From a checkpoint of a small transformer trained on Wikipedia.
Size: 12 layers, width 256, 8 heads of 32, MLP 512 SwiGLU, vocabulary 3575, 9.71M parameters.
Training: a variant of Muon for these matrices, 230M tokens, 7026 steps.
MLP neurons of a small language model. Each row is named by its layer, matrix (gate and up: input weights) and neuron, and shows model dimensions 32-127. Each number is 128 + 32 x the weight over its row's rms, rounded and kept within 0 to 255. Numbers have three digits each. A neuron's up and down rows have the sign that makes its largest values positive.
A block is one neuron, or neurons of one layer that tend to fire together. After each block is what it responds to, as a language model described it from the Wikipedia text at the highest values.

L4.gate87:144052089124090151132131177104139144126102141159138166202114143124102159141125169152147099141129071134084133140165168123150177097158135173117127038109103139091100098105162172110110140150091116119142095188123109176118094165169104101099073103071105111100125114120115157132081171127079142164
L4.up87:127090081102119145158102141145064133153090152072199161120128112148073085086112129130067093126148072101073140145142142156124101106111124103122091141076081096108142161073118112104092117100152177171149094081096133092091079142105154213141125167123107170096149081174118192116120162142128152101
L4.gate96:082130199110106099111161116146180155084127131185113164140112117140094105127213119163127073130125109112139099209099152188143116115163139150102161123143106153114182206116129109111083140166149123058094132137119136124106102125139143134059112071087120158165169125169104133081150152137121144170
L4.up96:098139168074149115073079104149179179129141075119108095177091128105063124108164091121118156190087153085116108128087142124134139142138109139188207149185096111190145199103116136093098123077177146136168175157140109124121078152109113109126103129163150194136137133115142116146095141163140138082
L4.gate234:140137076087123140117121198183160115089065106146089124154100092110175124207155083145163065137145140063076177093134150156150057165152185150157132099058142089126088118076162121124099078141120141124157163148092135111099132184115152098147155089152097180127123121155134129107102117124108076082
L4.up234:157103149128179143118112143119178166123109171127115084135121116101144122133153091070149107094168073072120161148125104093120131145166094110101141078126138122190151138161108162133126170115096150116155120087096146095099120194137145102080131097120139106073120105075120121110103101086137152136
L4.gate274:164136121146134122141161162128152123185079149102092178080144124192148151123051180113097072124087112119147068125153130144148097131066135106206167132138206148138152134187152097125140100127116076060145111138137147150089164079137174078135094116163146147076096132151163132102101067106108119082
L4.up274:140139094107079138131134119104098120162109148100130122097130117175136122200078180119146074134114148151136118100193132142131125133162131163120167128208120113145140122141143161092167149100139068104114151132101169134148145172168153090147125155206100095132105172133144143086094124135145153108
L4.gate304:094083111102110150110151120158152169123110146159146116123207076086129130172105092070156100162155128134096118121186157106138135100149141165112202123139160170131153144128110160118104113149102111085133086104094102188122105222115055122126150099057143120109142152144189172151107171123117137187
L4.up304:133078142125118138135109063175115176086095142140122057131127072096141133128163130103136129171172094140104168158171174060156144119094126086159149150129150080133140205122120154120097144066038124089130108112129167168154140130146093097096086135083128152084077174147212157153108108110166092164
L4.gate344:192120119202124083187085122149160140139116156116125130181124096118141108118152141164073117120117098100099087120109143118153105132102118100066148160106168085184152106105135181139129103123087110146105167143116087104141155124127134141132202116129101081119133069125145115155104090109209099195
L4.up344:096134120131155151160119132094179133117085171128126153158106101175124055091142147189063081092155114098103144098176100086090137174123101125092130131182174119167189112085120135162136086178092090131115141130113158154171128123071159196098196172161136086114078131105086087153098153112192097115
L4.gate407:145145071132137156137109122133112148178075134173163138122099132166149135115146072080162101117115088081106144213119121159157182129114140123135084117164086080132127120126121197144130160087160148177150113097159095148111153179090164114063091150104169096068072099178124146183109176167153105107
L4.up407:087130104183120102112161136171171081143104045136153205063125205103208170119129084052098113156159059081136160159116176164137108118129158115107154142108104116194149106099123173152146079121114093124136137118150125125201123164109086159146082094118161135151094133114134158139145140127114096094
L4.gate456:145218177145147128175064118122083131145153056112131203109084121116131124134095187151129093141188096128184129150092128189086168107136165165155217176170114144101145039124127074109121096130126118153098192148110118113106119103063164116107124152124139161111156151203138099131106103095147131103
L4.up456:161130082133098087126159130129151106104140097111103143104121135072130176163109143094158161108195087164102169136160125112101124119173094142070154153131089151143153118154172115134163176131122061144145151110115148153149094144145159133121068148135153136107141197136103132142152105148130122094
Description: Opening fragments of longer words in general prose whose endings come in the next tokens, above all "part" (partner, partly, part) and "ful" (full, fully), also feat(ures), establ(ishing), contin(ue).

L6.gate30:190048090080109096147143173063124106122090143104150141133103165165179125090130196157122141069148149126098146167070086124146104166145074141208125121134140110145132124153155133142108165171149115140148098167090119139158143136149091129101137122160113100167123122180109143142094142093122126143
L6.up30:065095122149157145156158124177112069144085231117146137122164149107114115168134163137169092130086151112101114163169139127088151143157059141089141173081106169107153140093154091173108124120122117114070155177134104060127120093099133119171067109151130140230163148172102165120150166126164097141
L6.gate249:088038104085116182124172116092131138185150092085105139089107111145078105144125185129180166147102096081108078122128105123107117177137082163046101090072084088142142146143105171121165127150099179167134102160120135161129111162153203151114093122173139119086091145102142087154181158145158111137
L6.up249:121150150124149156125125175091107143161133192069140099092118110158099133111153197077165121101114144037117117116105163138103095168089137122094117076102162141168175155103119120135125155160132151158137091119105128150159125119175145146093121153150092070087096149149126143160181120122125147108
Description: Final pieces of multi-token words, mainly species epithets before an author citation (erosum, multisiliqua, moluccanus), plus surnames and place names (Oradea, Morita).

L7.gate333:122124146195154094137156112139108128128099122104112116157145119171089132122062143172151099143093122142142143115110194112153134150216160081121154082147173137124153113115149160121134109195113116190192111115095113102137116048150146139117098170090139133154110144115140138136141144132146144103
L7.up333:162086210135096052085129129062159105143085130088151089155134146151075139160079104108090117071128135128112130189112142152114123174090085104104126108104128168161111173144105183131134165155146077116135162105158134143091143124118097151114162180165144086122153104124104148119122148180109134126
L7.gate359:155132133080148132068102113164156147140146160088159118130148147163146146120130190150147143095126151099134126130126123130137133130125121095110062150169141150174088092133067069110123091130119129127136094120125165105069177078120117044137098058140166093110115145085129199093077074115155136101
L7.up359:137116200072099147082110139147081172124124148108113144139110160111171142119158088120160160141063105063165067218095129135101139135112115074099072153158108213162101121148109097137113147121073129101150155122136165092085199136147155142123120128107202092124099185108079107082127142128145156099
L7.gate491:155133140130141135135077104155116132138135117124016133164122135139164116102037175155163151125092171100105122162135100140118104120081128125113104142110046185110086105123098117116145111127123118126149133131124121139099135109092110064128101104118105117098047140068119171159063120156145141136
L7.up491:136144172124139124133169129167106134129135121165089127121133133083140140082114195157073098147163157174099108141074099125106126110130147137127123091094130201123078119102099116119096140138151120159135133121134119109098159140098077162169206097129166115143087127166095181040161112129070111092
L7.gate494:174102143118124102159082174092194102133151123140042114112163149165117112146085121119181148096128139118150096180190163116131177134110132064134143140148152096126119150136179061181093158221158115171115163154155136123160165101113096096121144086102139130145080116151106150160138089124112161103
L7.up494:143120097141128126081110126107049197112167118104128169106062101175086111110054143109113099103180101069070142152098152094114115148131113106131121116147134112119088158097132041118157112171081131137173092129096147156119101102108101091103127191088101200100119076192101087102193139190077163114
Description: Final pieces of people's first names right before a surname or middle initial, as in Dw-ight, Jef-f, Bil-ly, Ad-am, often in lists and tables.

L4.gate26:066176174160113110071126077113107092139104214147159144076168084102132077176151077091147081097146112095102134138158083124163117116094089151094071143060098156144128164092131137163135118142151168156131182096148117128157164121138117162110075072099139147101121075110188136171142174134052107129
L4.up26:138082151085122129155098134090151170132145146103128109125145097155147093170173120103143143164097146099144110154137131107106163075124098191092170147108072151117184123121110126156102138134063103131119170112191107064092162124145154072082143104137149150079120155120119106123142157168129140113
L4.gate193:125120094116149079132149129106138143137133191152124146080119111159200129070147131127135088152110134095106114174163175128184081167180181136125139130132141097131092101114190086125176129145123159130121140149130085067160139096194093109171136162085113111196151137204092108084104090108130183132
L4.up193:119176102127154066142122122113125137101087137190124124096107111124167088080126167140162182105162123122106127162154149105180110133100175179094133153115148107144091113116174083119138136202113138114083117065144123061131092056185120125127157142123102097200078141176135074118133092098136120121
L4.gate249:134101145117137139189131109128094142147147149098110178120092103097133118158147138149129146121138119137155052126151101168137139108115096168136117142129100116105155105130175146145114141175149108189116103078179125117190117119080164109105171166113095154084142137096119116110091156054175152084
L4.up249:149094143096191120161128140084132108123075151119121198124107092081076095139140152194109130153125097171135076154183124091138112160095110151189140140098152107085125110113122118142105138189144114138108127107141125106160093120077154119156134160164118115145069111117163135102094108149186147120
L4.gate284:161087118118162125166133132059081140075122167127169170101137102155151189049159160128140116068142141121125152105098094150129055139158136102171135071150156146148113082108078097114153121133116099119103092041129087104128095106128063099162157127102122121142154136125088104080153119116111139150
L4.up284:155129124138175167114142124122121137162218146124162119136108154122145138186175081126136126132179083176121121143130157161204120135186137169088133113177098154143146118167119105180128108122057063153114071134081130084116105176119120130096150087060112104113184103126105135091132146113175115148
L4.gate353:137132093173167100169108109121134080119144152105146200127123142119094120083186177067130084144139126113158162097121119104138134120216058105051081166114097131156135096177137131113100135142134132153133115133151076094107214153165143159085123129159108068131049095138140168097160118105079147135
L4.up353:124118163113151135158156122083087145094144230148140136102066194151113156147095132104127129155110085130129143121145167113100130213178164112190148126109057127130125074173168098217140166131179123126082102123162158134170141136114124118102082090153085163162094100120115121112147151144084182216
L4.gate387:121126124126239127155116088123120202144142136108197074113138118116125152106101125145097121160158051111105113148108139148124119137138181136136104174132106156132139084142148131098105141113116093073114117101134093065110162093178118121135108098153141058144147140115097133086071137097094152138
L4.up387:135166063095095177162153025067080192110137106119132085092109100112124086092113203118117115139120106143113099128161105157141079134174146129182138115126088067110157146082134160141161115158155131173104115140117037072172118096135117138146066170155133051098104125124147147098108159166138122138
L4.gate400:107145117094121110110129112089074164205184139097184150115128125093133128099156177155166129167090125154149127041142068163079089117181106153124093086119213113118097102135074117095150136139178097095144152123176092129078134109141165097154119098114082056159054152156119135124152147165100150187
L4.up400:156133201109139158123106085119105112123170174137179121097098156161148117151151129086118152164126135182076133052125125134129114137152142171132135121072132147163100152170077159125129107127090104115147156140130097108130154134171127121145126152136036131165067105151075136155117166100095134156
L4.gate484:164124123081149132113157101091079133176116181156104140093062153113120093154117162092050083129093113079091115093073082091136129094132121143164133166100117156165115168070130135126103120154105089067105181085146094081146160085113152143200130108128114108127125151192111133131137171117126112140
L4.up484:085165034143112080208089111095072215136175131178169110076135115108170118112169109087122154152095105236112139132159143112163078169076153164092113142089128149124139112135161133117160141137113136166130120166122096111189129114175152117138102136123109086072103122186113153126154159136158161088
Description: Last subword piece of a split proper name or Latin taxon, usually followed by a second name or parenthesis, as in Nichol-as, Mansur-ov, lemniscat-us.

L6.gate293:164081195174121110120104103104153151138159133140144058206089052167179077097081130130178122169102099169141083158139070125099108098089134159156156081108183133109177126106139170184149146168137089178059167111152115127111122136129084045086125091112126170138156150162131082078132152144132107133
L6.up293:096109171071170139083138142092153114109126122054116053109109172162127174101092130079192128069168099121130095208118132103118126125088169149164190188179113093175144135154132175149126204175116130133126111141120165175092110176126139205127114188151123173155109133131118066161104189147103138127
L6.gate331:094126191100197101103111102204110115137110162142129153163109133152151119091194173075083167158078089104209117116116103107129155153142091167049144118095146193091096118113165108112118133130111098116184137133085136131114091114105182075102200125085094147120120083145090056096200129151112147148
L6.up331:081065101164142160065102126078086077108126157082087130097116145106120106045118126081148175140193175097065123192120132134151146137107119164100133131129124133149184167093156082154100168093158194140076097160113100198122136089094079127095111128140103131145163138126135140165090097162148144099
Description: The period after a middle or first initial in personal names (Richard S. Friedman, David G. Heckel, V. Shevtsov), plus weaker fires on word pieces mid-name (McDaniel, Jaime).

L4.gate22:162089172109127172178156130139122100105151130132116089143174132160086154126132118109116174128141142143129139095119129128099162186119099083060101108167118145110176123170071154141131115098147161144088123134142116163108126090121148150105112138137173186178153114127121110122141069123099104155
L4.up22:191096135097190126144077123100109120163110172091070180134148126129118157103082149106058144131138123080125093131164123135117124179152147097104091152080082172132118117157128098180176078163099169152107131125171106088181175036124141114127113127134100154149185096161094102089138094094116135129
L4.gate130:123079072091148090099129128157175084121166117120155137135138143124174131107098118126061185095153081139107130151154050134126118121155147109018165107140093130145096089089128102143086083143133116123173043165169066173133192155097125118072144149110104134097094149075077156144149122187141149100
L4.up130:094137187111143113049128148163110060167104101197113138101072114088121189085159055069154123125139123073064153091148142080102147113105080102176100120083146094105142102107044156190116145133127101051117129119137135149106106146124105153124074106151114117134151141081163102156163123088153184104
L4.gate199:153128098157134107149116108151125136151168139067125125135162128069133150095157147129150132168140178140141143127125158164185183163091165119156130180129115170117085118109146121125157148077123117149167117134125124079128071063126140118168131140129114100115043202053129081115152192145124149135
L4.up199:198166091124117090153104121129146137140180144123122132166087172119095160026105110144152117163131129117130199170149163144115200152166198138130163190147162146052102117068179111126154155091092104109117152181125147101158087107146153150125191124173118135164079148075126060144175119130204139117
L4.gate273:066133165128143140133131108062143091115174126139143164195031107148153174104068075142122138162131189136160117172173133101124147199081139126126156097080202074128146120130091116107036099152156102118191128115120159172147132085049143118173133118128083176167111145123152045151093128142175152114
L4.up273:093133159131113150138166113148168095093132171125146177071102083149130180113132118109055153200136200086158159208150118120122088148091133124115123105112175088130119222148163153120097126166153133115162121095127125083190100122124149139074144100107107132158114156120108087159075154144177142137
L4.gate306:109078097104125138138164095169135174100084104138132135165100097120129119163142176193155161115113113174174119153149161105130149162161120101198127142194121181129046169146191065156081072119107158139155172188141108135146121125089164118166122156097105154144101105153152099159153103085133117089
L4.up306:131095180103155101115140164146167128133142154080157099171051069183048144132152140104125165129067155166141157120084150122063152161153114127104172148115161126141046128156084129149104124087176119117162111184127117101052133182147127109094139158166112133097142218165139153124097079095158137064
L4.gate381:177094168103162123134093182069181086128123172137134109142130115104171168151177108167135099070156187177140115129144180101115079152103151074194096121147114180146132136105180136190074145102137089104125148021136157161121139126166062120122119110135118190121115145107166156127168148148150167053
L4.up381:172116125099151093145111111145170156158133143151195122127115140147113104100089115130107145091124075171118150159090076159134095130134104089166132134118103058134142138103148101076083170113162157172123153137130160131140116137079128148115120092152058150173145131193153088114053151145160135179
L4.gate457:103096154116195154125188099125172084174128165102155161106109174113079161188131128119136183146109145121216149159170127122117172146100142075186144154189184140108145062147200112165072187103117121137165146137071112129107164142117115167119205142078117138119133118070110157147143145156113120138
L4.up457:038083105111164146164089134147162049161144143118147144105111127173144142161119093069106123137162169109095065152131101118139142119095121164100121098097166154081095084148134152171100069132062168144181098098088155117091111119120166131106143171112095161168149143112136126097106100124172135128
L4.gate492:144136104108097130105113031078126095143091111151145069099142141190165176081155122172153149113144142142138098153161132138133152081114199150083156114039147058136128098084156147181111163072139117061160081189122121137102140153026138099130155113099123130112125194127121090140092083143149114149
L4.up492:171096127145157172170136148109100109123143170133193141175097160155105102050147161127075101125090091146079164098196126130115085179158089130144144122115128093132134126065129124140082140103187174119117115159133153117120101085114140067119097095115083133147125133136113113053106123138144156131
Description: Second word-pieces that follow a single capital letter inside proper names, especially the apostrophe in O'Connor/O'Neill and first names like Col-in, Br-ian, Al-an.

L4.gate14:201151158103061119134132154089097133096073164124195176167106135142074119128069095138165187098179155125104136097130113108153126083127155159096193075173137117097046088136161081081081146152147130112088126162093144157124073141102086071149198054196126107184088148141137103172156148181156121179
L4.up14:167174136178200133138145159106097138130124164151142139144114166185163138075128129140101124134120177168108116151117118189191097161096177131083143114142101086109149130103122166133121133160106157148117123136138137142135068122039095097140132143117146148039154176189114065141158152103060152116
L4.gate81:080170142178102077159167124133148168093143161121105119114163104138114160100152114119114111181130131106159096083108155130151199101133157130115127115112155118166117078135164127128146137184040102114139081182090171119163128099173134189082225145118078103071148173157160148138045127095120090149
L4.up81:157166168170116038109174159135157157103143176157103182126174132151178188090153087175166073129109173114218095115114125107145121133109142133213131143140097155171132104147150085069159098186118122135170125103117124142174162089180172157118144146151093056102124159138107112123079126169111073106
L4.gate115:124122141114123104167092174119177155140118077163144131114114131121112111144153118135154137117131170145158130146151133120127097180024127163133166164155092131124140106125200086163127126122140108128079090101175138129103098108111119141072082157097098090142123119127119124137166147085125152114
L4.up115:167114098108105067109135194104084080118119128123146183144091127102103187087160098132214084099166116142191122189151107121136138113090153132146122099128145124137155077137152129145061116169095137141131103101151103123117157151105099176165174132118147165122155163151128140165102118149159058120
L4.gate153:168127134191149094093131109113117110113124128119107140099053137143178136133138166088174106109212175114152188106139167136154146102132122141101107120086108106133084110131116123115111108142078180063138096130074138168129200162073121133153084146166159117109179107092079113114081132071126107133
L4.up153:166234188187137098119114099152159126147176155132143134092131217101146094146162201112153132155172130121132152043119146129088166098163125119082135138144200059118105078133114148121122176116109186092114114095099118155157156105121115161161118147197153152146152183152137127122134083100132138162
L4.gate263:092153082079182177163141117126148137113089131147181149123096147191131164113133125096131090162156118106123110147089137094138153128127164129124110165104141154200108146139212110122103083134075145137129104160149121129146115182091142126082110094120121110076198116206089161057134163045128059150
L4.up263:162124120097164162184127115165131096177117139101174154105080148119129153045070111094037156124179140136098072136080102051143115090143077132090134169144128133176107074140111159106124112131133112118145193136121165103127117194154165105132107083093121135142156145149121143124123122132115131139
L4.gate429:103122161151119077128168159183147153110148221173119138186132130189195169156126139081083103157154155118139115156187120135164191103116132125176107103117183097140098061140146128182103119174097113095125128061194134139149073108160149127172122092114147114102129123131124162167126060049135070167
L4.up429:145132136168113160112119150113145123137181096169157122076150145121114076126104144139122164136172165141122128118086127064151085124106130145174112133122152105085122148063133137150086116131091102135119122200127178125133120059152132130168095127163119102151123117130128120081139107122132085119
L4.gate452:205139145142087082173148153106156169142106140101181137115129161133098045128160132133143142109086092066142120128101162127119123118119157107116099116080133105079127121148154156071112098146159155071103109122120066132133120144129174089109098091155147130077086164139173157179162112158181135107
L4.up452:156110108205099152134083166117121157119137181155155148106129132091107059159174152139111139095095108103135162111110122082085118139134126112085099134099109105135119093170129223120120149104185144103107180147126138190141120106128096136100121096127150138105114200111112130117148048145176094141
L4.gate467:116149132094132118112191105138107149128159130081158128144166170135068132108096157118078117188110165121080134106090084125124122105127144116125098139166151176210132118118137099109122101119144113118102106114082124097097104146145109150119173125135139166138094085141133086133099163086139145137
L4.up467:146123159129106132129156132214143115137111103155116111155123129158157165101117149090056157141105171079135104136116148144101139126115156137178133095131179120205143090118060148115124084106108193088161144102137161150096160160138117161104110128118121149072088184129117082158041140097101102159
Description: Word-piece tokens right after a capitalized first fragment of a proper name, such as Mar-y-land, Gr-and-e, St-. Louis.